config.yaml
hidden_size: 256
num_attention_heads: 8
head_dim: 32
tie_word_embeddings: true
init_std_down: 0.00279
optimizer: "adamw"
lr_mult_qkv: 0.7
lr_head: 0.00777
schedule: "wsd"
decay_shape: "linear"
max_seq_len: 1024
doc_mask: false
dataset: "wikipedia_en"
MLP neurons of a small language model. Each row is named by its layer, matrix (down: output weights) and neuron, and shows model dimensions 0-95. Each number is 128 + 24 x the weight over its row's rms, rounded and kept within 0 to 255.
After each neuron's rows, "raises" lists the tokens whose logits its output raises most directly, leaving later layers aside.

L10.down243 [112 122 125 126 113  95 121 159 129 148 120 114 147 102 103 132 132 110  95 181 135 113 130 129 132 135 120 103 152 114 142 138 114 135 159 159  96 144 153 147 188 152 125 169 109 147 114 108 150 187  97 117 113 120 129 102 141  87 151 160 159 124 106  81 105 100 156 111 138 161 104 161  94 137 156 134 122 106 125 175 135 150  87 147 106 129 141  95 117 141 169 123 121 153 127 158]
raises: "less", "ful", "ly", "keeping", "bre"

L3.down386 [140 131 139 130 144 155 117 118 186 141 139 148  92 124 114 121 134 124 167 160 171 130 153 113 147 120 146 109 155  89  71  81 136  98 114 169 150  74 105 109 147 140 120 136 145 129 115 126  95 162 119 129 138 131 100 126 124 144 121 136  98 111 108 110 109 130  93 132  79 155 138  94 138 133 138 148 149 159 143 151 137  80 123 108 112 127 126 121  96 108 124 139 132 128 112 118]
raises: "|", "==", "===", "\")", "\"."

L10.down15 [143 133  94 128 126 100 128 157 139  97  99 147 139 101  87 116 120 112 143 151 115 100 124  93 133 160 108 157 121 128 128 126  91 122 154 133 121 183 172 132 100 144 183 148 114 133 124 137 139 168 135 119  98  97 144 131 135 130 143 182 173 162 111 160 146 149  74 115  88 192 128 130  86 162 156 106  88 133 112 133 110 132 112 116 125 131 127 150 138  94 117 125 128 106 121 107]
raises: "ally", "ance", "ets", "shire", "ating"

L3.down383 [119 110 137 118 131 165 141 124 168 126 116 163  95 120 109 129 151 173 149 146 128 137 136 129 136 133 151 113 143  79  77  78 120  81 116 186 143 102 122 135 175 105 147 112 144 124 132 110 109 165 138 135 121 141 105 125 124 128 117 137 110 121 124 129 104 133 111 128  88 150 110  76 103 111  93 151 136 154 161 128 144 112 165 100 125 130 134 116  98 113 158 155 126 123 125  86]
raises: "|", "==", "===", "\"", "-"

L2.down757 [147 148 110 116 137 161 126 131 133 161 204 126  91 124  93  89 126 150 106 142 116 125 123  97 128 146 136 114 132 109 146 130 111 121  89 108 113 144 127 152 154 117 169 125 118 107 128 146 113 133 116 135 124 117 142 108  99 140  84 127 250  92 134 123  92  72 132 107  89 129 128 163  90  92 108 113 109 173 113  97 144 144 143 129 143 153 120 107 130 140 138 132 130 127 130 125]
raises: "†", "==", "====", "===", "Career"

L10.down23 [100 140 147 135 153  89 127 143 136  54 120 132 126 102 127 142 137 131 123 102 176 147 103 149 131 148 130 138 111  96 131 123 124 147 172 138  95 149 123 143 121 134 144 111 152  94 122 125 148  98 166 114 144 134 128 113 128 160 129 145 156 141  80 123 142 133  94 110 164 144 145 119 148 125 163 126 111 155 123 100 140 124 162  94 133  88 144 121 135 118 121 112 119 151 137 112]
raises: "ities", "ary", "ance", "ally", "izing"

L10.down985 [103 163 161 139  92 108 131 131 122 112 137 134 120 149 143 128  84 123 160 109 119 114 112 173  84 127 131 114 132 101 126  91 153  99 139 120 112 147 106 112 120 129 143 124 160 101 113 155  97 103 113 164 129 123 149 140 108 118 115 122 132 135 147 124  94 130 120 111 111 168 145  95  93  92 118 126 134 121 151 144 136 166 170  95 135  84 144 107 124 157 138  66 109 174  72 177]
raises: "ian", "ium", "ius", "ia", "ica"

L3.down721 [143 149 140 123 128 169 108 108 163 140 140 141  73 118 125 131 142 134 170 160 149 121 143 123 147 111 131 115 161  84  71  75 132  85 108 181 154  93  74 113 165 145 146 126 129 141 131 133 100 163 129 131 137 118 107 122 128 130 105 139  83 110 109 113 133 108  97 143  78 148 129  83 145 140 152 150 148 170 142 158 135  86 143 106 118 132 131 128  87  99 134 135 131 121 114 115]
raises: "|", "===", "\n", "\".", "\")"

L10.down413 [148 133 113 141 130 115 132 146  96 126 161 120 157 141 110 101 130 163 118  82 128 143 123 137 135 103 105 139 144  86 122 127 115 122 131 177 151 158 124 134 140 140 137 113 123 134 121 178 143 138 153 163 108 129 106 128 124 163 128 159 135 104 121 122 130  94 118 133 104 198 146 115 148 123 141  85 108 129  99 125 153 121 183 141 116  95 127  96 147 140 112  80 104  87 111  83]
raises: "ian", "ia", "ium", "ning", "ities"

L7.down425 [160 135 109 122 159 110 138  88 106 136 128  68  89 144 130 149 133  94 160 121 132  99  78 118 129  99 176 153 148  96 150 169 163 134 139 101 113 145 171 130 134 141 109 120  94 146 161 121 159 181 115 145 111 124 125 121 122 114  81 119 145 107 107 138 118 133 149  81 138 119 102 141 126 118 140 170  96 103 128 178 119  93 152 126 110  91 121 159 128 142 100 140 149  91 114  93]
raises: " it", " they", " there", " he", " she"

L9.down411 [142  88 104 134 130 146 147 140 128 164 127 145 107 151  93 156 114  93 105 112 115 129 108 128 139  99 155 110 126 113 162 143 100 128 153  98 126 170 157 132 148 139  63 118 145 134 149 114 131 167 156 145  80 151 123 116 127 137  96 121 169 127  98 153  82 148  85 119 122 142 114 130 133 130 107 181 124  83 136 137 115  92 127 106 132 135 140 134 174 138 138 106 134 112 117 108]
raises: " he", " she", " they", " it", " his"

L8.down121 [127 161 116 141 112 107 140 122 167 146 121 162 126  95 161 150 143 114 137 144 126 159  87 155 153 137 124 157 179 144 108 172 121 145 145 124  78 159 125 113 141  95 138 131 119 117 151 126 110 133 121 100 141 130 133 169 129 108 102 141 156 125 103 127 142 151  98 119  88 143  86 153 118 127 140 156 132 139 106 111 108 150 158 143 109 144 159  63 191 139 126  93 132 148 119 139]
raises: "'", "‘", "’", "cott", "ally"

L10.down361 [149 175 114 130 187  93 149 107  99  67 124 171 138 140 109 121 158  73 124 136 113 110 130 200  97  86 169 125 117 106 103 130 118 135 132 149 119 148 117  90 161 140 138 159  93 182 128 133 162  72  89 145 154 141 142 144 167 113 141 147 110 101 151 129 104  88 129 130 120  66 118 105 116 126 184 137 134 123 119 148 112 121  88 137 153 109 114 115 105 151 132 134 127 169 108 140]
raises: "'", "’", ";", ",", "\n"